MLP neurons of a small language model. Each row is named by its layer, matrix (down: output weights) and neuron, and shows model dimensions 0-127. Each number is 500 + 25 x the weight over its row's rms, rounded and kept within 0 to 999. Numbers have three digits each.
A block is one neuron, or neurons of one layer that tend to fire together. After each block is what it responds to, as a language model described it from the Wikipedia text at the highest values.

L13.down287:488491502503462503502496516520484509484448503509475457504498528490482547510548538514514488482553536539472490458458504471477510499450498459541480494495490511499453501485470539503516538542516490438534505475525502515552475511505529532506507548508469536495481498519514521499499538519456497477496476486504503542485458494506540476468520469476511502507460502469496529497521489510491496510510
L13.down347:432505485488520518526506508489502468508501476508509505455497523485543487530479453502501479508495509491482498512434554489497480517477445504479487480522496476488511503497469489498483489533510493501529514512473529486484477524499512445476527533502527526531455521502546475484485511476486502540478509526480529513484464513502469488506508494521468518530515480527498513488500468505484477502494
L13.down417:493524528479497476513483510482533472505474495501530464516517512471465517484503523533516489555502549529494511458535501532470494498491459480504518482514515492534504461532502510511474524494547525509496528525510470493523526527493492504507518499493521514490540477498491477473490520487519481531475519491494509481494511451506459524551542466531517520481502509513531471509478521504513499539451
L13.down739:513518504485476494468511497487516494508480474504460512494500543485484520511487536533466556466552499496552440520513497539535453483514517483490533481527509500537532507490456433504510470499493490521477490462485503486461534456501451525497523474469492531526526509499480531474499465506500506465482484473511487495515493494496564493539503523529517505493507508535506467491505532517550504490499
Pipe separators and heading equals signs in Wikipedia sports tables and schedules, such as the pipe after a game time or date.

L3.down303:508471498554516526470492470508512483523490473524479517534480487518504557488490510497489497537443519520526503492486535479506514499510523505511517469534484476492503512491504518486526489477520515483494460524460464511467497480466543480486485531454509464505509458549478512525482517536524482488541540493519442503481508495547507479510505495482563490492460489466484488517474499497505494504501
Word pieces inside or ending multi-token words, mostly names and suffixes (Achaemenids, organisation, artificial); also " to" after "in order" or "authority".

L3.down308:512491525493484545508499507490457510454500534540493473477467497504526495527472557483504514489523462477476488478507514480467478511528503476530483488500475484495522509498505499496521558531474528525497465543508553522510480526550479536472488503492500513494512533468508470489490483531513529514503498542466495534465516476493451502498485501474473500530489485473506526530487539526537529513504
Final hyphen of a --- cell in Markdown table header separator rows, usually after several earlier |---| cells, as in |---|---|--‑.

L10.down227:459519493458480516526523497529443510506473468468495486487516490462474493492483495520512474541509554486495542463497479490480487474516456527514516496470530505477464535529507528514509427494472521469477465480449497518458484493554515516453546462421495548519523515488503552492516515520484488512519469524455486514459502460501507491493515499519489498472532470498508467528475513477518478518458
L10.down416:521484527501526504556512505534502539485500485515492512494481460506474533516498519528486475496518496523484515550526523487509476512461485485469521498460477485504474488471506501491517521496511489478499486448497518488491513539467481521537517483510480465505491469491480471485498493523549479474480542507549556509481479517544504520464499503505547515489493494505465515476535510500511457517501
L10.down485:492449480531472481528459492547482512552517459534501519485481491493499519487553471477530500499477503501502532518510473489477516475476497478519497509479487483519511487522492466532514519499515477485497452468512503530518486496515477488539538488506514471473468514515463503492480495515532494529511543496504509516508518483525523503487542490501557508525517483521488505426472511470478499456513
L10.down708:476540536476479466528522510489515511470464516493533513485500495477515492457480526512514477493517487503495484475542537555513471503501494479498525488481507509558498489533501468524494470527524495521522515512474486444516497533493482483477486502468508511531490568506515501515580521522478484508511480493511445530493481507516509495488488483533513544496465495483464452491470477522491478528460
Commas and "and" right after a proper noun, mostly a country, state or city, in lists or "City, State," phrases, e.g. France, / Texas, / Stuttgart and.

L13.down421:501534516493450484528498508505436485457514530464481506498517516511511484512508502482531526526500509501529474515484537542526567512480511537511538511500553498498504505527514514478518531524490522456542473501471527479517491556482520461516484486471492484484514485466500489525462555478485454488501488526523503489471489481506503490514501496468538524475499491495507502496429521516538518507478
L13.down501:528470476505519548521495515528437429500508465488497468551490478535532526491506483491456517477510496505492497506446499509478486526528479476510509495495508536539461499541525462513451479534526469515474513500458439488525479468544493509507465518504498498516511480438474520506512491513479537519473464521451529502495515517495528503526498489484484456526497472537475492467522474517492513493463
L13.down789:505476487500497463539449538520473503495480498515491522551479523514489489499526508487498545525499480525506491507498470492531512486479487512484505494482444487495480502463513496514537510482485485499549519516465507484470437496444515504512534481452462469517510570507524470521533491470515492545456505485511496472468506469492509484505515475457500495512469513492486453536512522526511485512489
L13.down856:505469551497472487493489517502542496519475508498526489455492513471522452513532505487501446504495481527506485525491521503474527483504512502523540502478491482481539490499505537493497494523494499496488484472495458506497460536520509478479486500454486502500490490523482539515480509471494473511478546506492481480496556484484498485466515502495525490469541524488469553519505492504504501516469
Periods ending abbreviations inside names, titles and citations, such as Capt., No., Lt., St., So., Co.; also fires weakly on word pieces partway through a name or word.

L10.down120:501474533465565478505497504495508489465511500474483474529550478493509519487449512437472493495523538518498480476540542492481478505488530492480495546438485501489581507514492543494498459474522498499522483521497524490540533497500562488491473491526499534501511501495495487489542497474552501525473529502524506507514485549525511495485529482556455522501478503467502475482492505503485510504479
L10.down146:542498528496497524520462467502499513507514507517553483530496480480474507513485567481501485510525508496536500498537489492485488482506532476495529507462491513507481498457540468467524484517486507503484520496499531522528527482521509512523519464447528514509493510489496461500478496471532506463492491529524545488489467462515509517479537424479464477502515482487500530492546507480459495520477
L10.down180:481493492485493483516510559495475515540443494481493464496514547492492495525477481479573502522487543507502501509508490483512490565462530512481470488454520513508510487499511513470495511494518508549476507507509483489508488533507463453467496516507483466481507486534498533537465487482483479506472529529497493488532524504528453531532500550494486529484497522499497497502431452469493524520513
L10.down447:492560537501511488538509470537489479501504475502460528498481480462475499472508476534498463515444489542504512506486492479530470529540489487479480451497478473523520548460507489455497547497521526490528473492522498487506514464515470502512480441470474505548488469489505496474519488507498534503529517491526570527518509541515516530483560520502504507514499535499485497489491492511487519485520
Word-internal pieces right after a short word-start fragment like in, at, with, as in in-fer-iority, in-ha-ling, at-lan-tic; also hyphens in in-progress.

L10.down411:469534565507507476524469482497502476530534510462462528491506521468502562520469494478520481542501536433466485479509484500510565465539525514493505501498507473544565523541503526506527476499502521471475516517508523562499520484500524491479514485484487526501535479499489466464486490474502488506468534528476480518486493499484511499515492521458461486482520526487477501492512487484506512470490
L10.down653:489522525546491520499470520498533537519500535481491485515434507524521515498502488503525514531467485493518494493493492491535475497536487534529500493510493481509479506501526495500448496466485517496485540519554516513469470484490458489507507479541503483522550484489455459501544497516447470502502530525464543516458524468523491493453552500509502543485489512500468487520498519472471508480489
L10.down679:502546467512475476479536551548518507505512444506487478522477516467491458493521443505485514532510501484467537453450526476502491492538517512520508521465500531491511542484486498524482525488535509503508517503532476534506521512520434419487492481526497481546515477534513500495538518482524509509486530481492564538473513557521504480532529493466512477520492496487540509485521519507498514516540
L10.down778:507529523523476509511485484482468502476517444522513451496511495503494506482468466479516513517467490479475504494523510528524554512524505477519494493428510508522514517508490498514463508510488538512499529481494474523508470483499478477426488492500504513497451541471537524474459539511426493488554501500460515476522492505507515475460466491488468515502511493501512486476485507526491541539530
Periods and similar marks right after a single letter or short abbreviation, as in v. for versus, initials like William O. Douglas, and H. africanus.

L13.down222:490526497454486521506494489500500540519489512503495435537498476490503518538546464490525483526496493524516492514482452466487516494473514465464486517503478488502511457492468483525497495514469469472508492487481489449556530508504454516503544477521503476504468483541506437485507497498471481522493476453505480463453486523443502478478565512477504496521480478520496512545531491504501511520483
L13.down541:492537489491453539528507501458518500512495456505510508528501533525511499531523491515519470472448487509480489476480502543515492511494513509489455455478486548482507456555542513503533478536526521493529534480477496521501478492497508534540519504522504501515499477555525483509505507527489490527505518513559538537500472491530479515561443521505481522546479528506481474539478460514484515489489
L13.down685:488504524503473522465465509477470517493473519494471466489533442452490600508490483514482476490502511475477501509538454489496528517547496489519513475530498482492521514513498450450519520524515529533490470447525499495487534490539525516482484512502513526476522532471478468501473500530465479479514481475505498482579472525473477519506453529524489498508493504498478516489543488488498518500533
L13.down718:506506495506497482532479543493458471494517494484521515476486514496559480478537465485476486444515454482508509473454519501510457530488515474485504486472483506505501503503496473510500471492517508483454525489507490484471484491498476487524448470493523512528458520489475482488488472510502507502520524474497495536503448465459520515500493501504469572501522482452523479523493524502520500521495
Mostly the "(" in infobox lines like "Summer (DST)" and climate-table rows, plus middle pieces of names (Milwa-uke-e, Del-awa-re) and "well" in "as well as".

L13.down15:502481487485493552514538501510518491499493473481553579507483494512491543485467484508510488538511487503513539500489476486478521495519529494480491480467483456521538505500477510454546514522457506527504488503516460521548491522509465491492500525524527514468492475507500506500537522504448533506556471477536489508498498532474512526543481493483471493540468525487487467524446500456501528499507
L13.down333:492478544480554505480468470494534498472459478486475503527504500474545535487496523520539493511493461488479482524527453519496485519525469517489488467512518507496485513481537530490504513486476454484456511469444459516512476551542500482514489528481538496546531538506519454469511512497476488516507481540509500486461492467476493496498507492456511512492461502502467491540512473489521487506495
L13.down813:540569521523455506497480554502514531516502451532503458531526502473499489497532518502512521492515493480487506528536515488491505509511512479520480537503509487478513497488525509509492471547480470500482485489486506498510510504517546505514476508516478514481534496526510517454456449476459499481467486471472530524479481506501490507519521503498436489519474469468498469523502489512499490511491
L13.down914:521478520549497490514490457468484505468543492519524516490468452535466505462471478529514509551504503477554494489522526536479511472507472521468454457471487494487500505482469499521509535540508510508507517507488538536573495503518516476522476499534450487487506494461536542512529568543480457484490524481469516503495504522500504495472529497496478465493521513460491515480483526478578467460463
Short middle pieces of words split into several tokens, right after an opening fragment, e.g. Ex-od-us, Am-az-ons, In-c-umbent, ex-em-plified.

L10.down123:523508479517504456502482581477457514526482531490471508483565510458457490435475497529520445505488492483505453458505479495506461540526500537510486450542515502515538472522542507485471516549477450518522467486521495479459471501509548483483489520504490497531514473471512489501526502478488480496504503546525505488520514505533505499500503484471521533465512528502522521501520509487476513501486
L10.down260:509498481510511506520496499555518470506473530539491533499478525485493453487496505447503509497553530535496534507560523505514518517480520514492556497524479487543497525516468477470498467530468497480505503503478509477456507475511506510497536517492528541561476555453475464486476495522507502471489508489484511452506530463519492491515490498492499558494483498477483519475539509466472511467478
L10.down432:461510492444501495528508507463467467512532489539492507510521453490481508469526443454544515450495542519536516522556483526488499498470513537537495463520546468541484527486476488495491496501475516492510499502519483543505488488514490518476488484470497467529533500489505501535512500506477488510512522498489513462506540515478457519520495525461502470518490518511461531560508481520512503547485
L10.down466:503471515513512513538486482519518474530469528460486514468472510524529479483452519459533548495459534489519482523466503486512458502476508487499483445514532522499524475516470470509467514512482503534496487497510509481508483493526477465532510500488489479501478455466498503496482488461474524473538516457498494509516533510498527482490505512513473530487460530473517525495472490527507435527520
Column-name tokens inside wiki table header rows, mostly sports standings such as W, L, Gold, Total; weaker on infobox field names.

L10.down102:513487529502568468522487472452530487498474484477457534529530508492541465506552456495505496494536500468522506484514533538477447464516495484522479479500526513530511460450473485496535505508501481475519496483480451520488442502491482504507492499428479496525503525485502509488501522543487454508536520494463500506449485488515514463544528490533535509464492472511500468476505481474526518518491
L10.down394:529440452462557520546501487518479490513471537463451549519481520532519496540485496524467545509523493490517445446500449478559449544493471536503480489475545496478486497493493469507510488511486475509505483471519501499499521527499534512476488507519527515515491509453497484472502525513549529457506517477477496498480493506506444520484478519493487497502487510488487514488469507485512520514471
L10.down490:479559539470497478487507503470463507490508503525528489503543477480508459496514503516491516482476458516519471484497507522483522485477523468433460491515505485510539514500522508490549493534459510491529510519537512503493574552489485548485495492498553500473502490490471482502481499538530508496514500474482456502478518492472497515519472505521522502472484494462490474488505457497459483464507
L10.down689:512472543481492470475465501484479509507526484466502503477508497525511508520489508494516536497532535487493464442509531521536532451523504537494470497502455521479502527492509522513509511490482506508501522526485533521512552535450514467470493470491531514466479467547501532472483549538570516532475491505528484494501465534514509502463506497496443534467490502463555459495493505495503506506543
Number tokens continuing a quantity or measurement phrase, like the 6 in 15 ft 6 in, 30 in July 30, or 50 in nearly 50,000; also some mid-word fragments (Tu-m-kur, v-ul-nerabilities).

L10.down28:447471496578519473500458501515533479480507475498499499464484503493510501478527522490514482490509505521506498526503515516520527507556526477500519550482485529478502500483482476486503496498526510479509503452474503503509532464517465515498459507500506523510556477539526505497533496507486539494500474520505515483528517526520506539535504516456485523530486530468558522481482523530479505521522
L10.down448:512497509539519513522479528496502452459515487516456542511463518462494547451512501488492471513496457449550486504526525486460490495493453537516534552472475493540490494537496445518532486538533522463509487485496492525500519497503512518507531485460500511588527479486500513509455480497458477484526515506495521513520497485473473514523483499537504508525460538523460503465461499474484499536539
L10.down596:496486495481509528481506498501475504458500544478506490525504555494454428533542534552515511490518503518487531486501528516513508519500500523505493507499502486515447476511501490504516500517532472526496496524478474528493515455484488484472526512544501496503491466524503471491492474517464520522509543483444525520457501520550439474495493490468514558506510501496529486502545459504479541531504
L10.down969:517530498496445496506490497490467503496514507491534475479532443499517523463482519480480496496474522508487485524495498503513546535446490498511525512510509498496507507520524480462483475504537480501524546444494529491532548540495510505525515456521470536508502502487521498503516489467486498514533477472503515531501531555489544520493463516498477548525503496460538491499464501475502469531521
Word pieces inside multi-part proper names, right after a prefix or first part, e.g. Mc|Chord, Las| Vegas, van| den, St| Fiorenzo.

L3.down106:527496539529517466506536517515531496504488455498503523530481482547475470463532499470503487444489514507507513525517514521505493522512483509531496474503462474482538540481525470539460540493492521480472494515513512503541507473544470483465496467532512477500482529501496533476533524482511474477534514489514495520488498497508501493523508486512517599519479474528526451529513490511486501450510
Tokens inside markdown-style wiki tables, mostly dashes in the |---|---|--- separator row, plus cell contents after pipes such as numbers, to, tail.

L13.down206:501482470473520536506461484467498503467521542508530536493496481474508540440473488493483436503493524499482441518498488491519481463463512471477522507494514489522501509492498525485469504465474501467478482540503486444516462483469505478526500524489532540487491514516546476470568438458473463543491508490476489525498487523479509477508446515518490490498506532510487499503534466493505492496503
L13.down425:530472474537508495480531523475504521453489511531483472509520499483480501517555488485509485518471520490563525510457520502517548528466528486470473448496489525479503537485500497501492519517474493501550518511524491467488508509492542475559487543491547505510493569518485475493476515489462554488496493483465472497491448477505504494494529494470497489483499519477431504514461480509494503505488
L13.down523:511512467477481486502515506486509481507492497522492506501534480493474481426462489512483505528523520479563498470528449495499472516546511518507526545487485469548499467530495512540561529552479458439510537494478499494538500519502506447534460507481511483517482490503503482506472502452470514521494499514499530506538527527503478496522482539476494524540506501510506490510474488515516508499534
L13.down870:485532498493461526500514485491479532538496547490479479537493493475523512485519509482502468498563557505533482514465531495506521530546557530503532546490549535498506488455497510463476479478503476546526471533471505469462479522462507474486449509478478460547488494496507495497523471517482483507496477499463509481469509462506473512474536513530482519450532477486497499504505481499466512553502
Column headers in sports tables (W, A, PF after pipes), "by" in captions like "goals by club", and "of" after one, most, rest.

L3.down211:505485493477523475506491498519479491532483524514535527513493433518535477480501495487473523493518554475483499531521507489500472495488496517486508492474495488487520493487468501470521493470509535466507494544495440533542486529512524503521523487537485502503481502526527486495535500532498497530543539470570468539532492473502493456511509483509578496467503492488511513507503503523512488540482
Mostly the word record/records in any sense (music albums, archival records, to record), plus a word-final -s that completes a plural or verb, as in intersects, scholars, proposals.

L3.down858:535498491518490504585524596481449475505555523518500468493495514486496496455468490499454513485502489465539543496520544514482531528509490484494501537491527538502509470493486486559503503517460520450509490487510538538493467530490488479504469524547499487479495502474469559487499510491487474504503487501497454539511482505501519499486486560495497546477459518497513486478484496497537491466477
The third equals sign opening a "===" subsection heading, mostly right after a table ends (election results, league standings), as in === District 21; weak scattered word-start pieces elsewhere.

L3.down99:541533492505523497486468569511510530482518507495478529523488491476500475527465483534495506517480501499487451500497548508518496496521552520499470492477494500528540453504497541480507474487477498507483506510488560493479485507542526522489543504504512502485526539498533495529467494518549481484517437507531482507475482500473574471477515504480538450476538509506524528468476519513508492511515
Fires on the period token in most uses: sentence ends, name initials (Lt., W.), domains (hypotheses.org), decimals (1.000), and ellipses.

L13.down100:512508478508456496478475490473547497487449515491505556538477486479474525549447487517498539506539481504498485504473515469512509483506515485496512507496508459512479501504482469499463468561484490501507503485488485533478444473486500468540489515513491497515486475463534506460520518471451542555485515475552544472504492498512504464477508503496488504471473525515489495515496530541509522458490
L13.down208:464518474495534499475523480479496487456492478479539515524492498463513507517521512484493531443547491513494465545467494485492513494475504523497535537520555519530519508521496462518457539480472482494486545498518514501475467521480453535525519519510458453497453503530481498453554512512514519555487515483443463517489478479517471536475492487486487459479528489513505500468535512499526490472498
L13.down472:482514455485499466499569528467478504458531472485503506508485529496503500507449496489467482529470469478520522518503458545492480517511518486457538513487505507482472550512482495523466487488464540493467496475513521539508503493450521522500462476484456494499554507495533524537493509472469504455504522480462477512484501543525505475473480477485537507495462449535515494509475485511521474481480
L13.down713:504534524526471487505518504514527488506488560467510475516549510487500485540531540503503490553508505515460525520494528485491467498487486497489521492502490490500507501480528528477476520536460502548471534486493533470516517531475458481532520504486503514483520524511497481516472468488506511518521509504504473486540504519516452543463515517511506494502472488471498503464515506474460526486541
Number words, digits, and quantifiers that open a count or amount, often after more than, over, almost, of, as in more than eight years, over 3,000, one of two.

L10.down181:463495502513460433441480468510521500508502502485485488549540474507502526461487494520512452520502563512459507533497475513528463480516502485508575496504468491503520500508513477506472521478528544534516512501466478516538515491505464501482478508491527487497471514504517526534478491594478490460540520515497511497523546487519503501551497517492506450505482544464525466454517510482512525526558
L10.down388:443511523494456479516441501501452504497499491512481479530493510444506497464504503524500506474513496491489483496527547528519529530566502550507499451525468509517506492551488495472515467463505462522541521496476478519502500531539512445457465514495482486516526469502519534511504526505481459542479512498509492492520494514493490505494505508495437511515521481496520490492529460525493533501492
L10.down775:509496481474532495495454476475495498548519497454482521499561541532435472475476525499510510497493486492465521480483484484483489476484491513534490515451512470487488505519474542507494531487468470575491501506495463438500513504511511513501457470526477524522488508494520478534505450470478505517493483508529545493486489471490505529487421480523483480482503481476467467500532511507478517470537
L10.down916:491516476459518513511543501502484528488455485497503508504550506522502525427528500462547515482454510528510492485518494496489483483479498504500518474529472540495499526488501460469490490488493474565510551529500480477551516461473509501517493502462509456508448490502506476513531472505485509559542447478515507506500451504478518520525452492459496471499478513507489498498519466522466509521453
Mainly the " (" or " |" between a number and its unit conversion or next cell in data tables, e.g. 14.4 (57.9), 318 ft (97 m); weakly, mid-word pieces in prose.

L13.down96:447496541524469482532516531470519504499514439486495507486498504507495497492474526508543533482471532510522496519488531510478505478510509489444531486528559466522465532530506479532508456477465510479509554506499485524474528493473499461495513500527455502512452510527519520472537545521485495474556501472529503507466488475507492490508486502517479534472517507526542504538492483463543497506502
L13.down134:522526529466516496552507548534461484508498487511459508515494539518486540509444562444514483498513530493499506502511487508495475510509477488480489484494518480527463497499503516493501477497490488497481525537518460549457503476466485516517486512471488486533524455481512533525481458494494478511527512505508466496513487455491505526525466492483526494490532534519506516498482458513565494469501
L13.down182:518496501490504507485541512498474510503478489520508514528467487552533526507485492513520506460512504539545499507489513513506474535506502505489511509524545495502505546494541511490501442477488467539510539526544521521456484486454499516473511495487509514482496483506523510475466471535524504479506524492517471518500457465508504522498519419496502503480519530567529530526488524501515498508542
L13.down947:498492520541554469487474528473534534480542486514508498477468492523462532487516507484495509466492504496481532534519472474496480518474486480493514517481504479518489530526471508532490482521472505517494515515477494506525501511505529521536522527527466480491477524480519481508494551484481537498531496483500535526512502474508484484542485542504519465455496480482469493495528492517485493510535
Endings or whole words naming groups of people, mostly the plural -s or -ers piece, as in experts, consumers, scholars, people, members.

L3.down354:482469494533489474478497473435508528533487480541455434499486507458481528511491488476486539474442493518495527513499513559440529417482471499507511521489474463538501519518518466476486481506439509452544450473483496470470485490510525504532487510503508484503515488544525497492496481510486518506478494504473506450485500515512453484499509491509471454489463517474515517499446516546470510475453
Number words used as counts before a noun in running text, mostly two, also one, four, ten, as in "contains two xoxF genes"; weaker on bare digits in stats or measurements.

L10.down215:493457499511533480510503528466480511493544484505507483508482521493518450458496498500520517564511503444525513479495455526498449528452490489467481524513536483542510493519491432517519519497494535511494452502507489494480511477471516536523525518468525542514490492471494497455497451463498517506498522531475471527501501476464480501510495481514458480518495483511516515506506422508498494479488
L10.down497:523494522506521440467485475450509499513515509524530486460470453532504546480506520483543503506492458498531496533461467494489500445488503542495510503458547458511513531501512495515472493516454546503505473501508472516526496477478510489528500519495500534502512531516484535554497504487479503525504536496502460549546471461520521495523507499476498500466503502494515523525525525491519479489487
L10.down736:526521477503518520511484499548500511499491482559448513500483524478525504502483478541500526485491506429450497488512519470543497524510498470488479492477493472481517498503494489537512535503495486528545481482564510514519496511437501561499522456508475534520519467488506513509512514487532470475493534503484508547518472507486502450536471510539460524466477518497479544515536492484475461494518
L10.down1019:521487479472500498499475537540503490499460479505459524515478474527483517477469503527470509474514532484504496570468493498488514519502530472513479446464475481479495500504448521502519458501533524481485456552533528500443469502489514497481480457480451482519519449525505478504507511506499489522483506532484514497471498496561495544511477489479515507518470511542446507548524538492536506469544
Plural suffixes completing nouns, mostly groups of people, such as Australian-s, follow-ers, refuge-es, plus words like people, individuals.

L13.down7:497527516526462488470477537494514493489443479476498448516525499474520500508517500498479442455510553540476546505503516502547554484447482486506488523493508521484487484483469508505494527545478482527526510482535481484497475501508504484494528475484477519487496494504498500488507518554491506465470527475486497486517522489477518539498497510494491510558446509477463521505502533474468490551507
L13.down280:489470528488513460485537536475517532493541451502554485534537447489491504502517517438523460483474490500505510525520532472493511559500482469550491509502534475500508543543465508542506465493480523518489512508471489455500498501490498460519497480527461490498475523560518531450488482521510495509505463518504444518528504482485521488508533507489525529526529496466536499493493492502487497484563
L13.down442:542539484526497494502434459542475534505465496503498462502537462493513506537485472521521510520514477495468517526525482501552512471491492520516509477523506515468509478510489535550461535547493529537459484507509499497499550502484503514518488454515439508489529489478552516503546476505549501472513500452497473483501500450506545498505467505482528484525455466524512474495512499470477484483465
L13.down737:505513484517523549480489567456534501462489494476464505479473539502501530500506485510486440476490510455452540510468483527557439505514513475501520431407505504492499552499471554577484509514505531520454483503489486498481520523495513489515511496519464521474526470495494495510516539488497477508518493523482478533528489485490535507470515506496455502476449463522486515466495509479494510473506
Second word pieces inside split proper names and fixed titles, predicting the rest, e.g. Mac|M(illan), Saint|-(Sauveur), Christ|ch(urch), Member| of (Parliament).

L3.down382:548525513493472483475502469501476524484502544495485521427507510520547468534537541484530512487516523487521510482548477479523509499491467513493535523507488490472503529441495538497479503518535475526500524557484481504529464483514500472499467474470451485486466509494485486505479525461541538490489498506500499490499538526507518534491535497478494553495451468555536437475503512496487551506495
First word or word-piece of a field or section label in Wikipedia infoboxes and headings, such as Time zone, GNIS feature, Years built.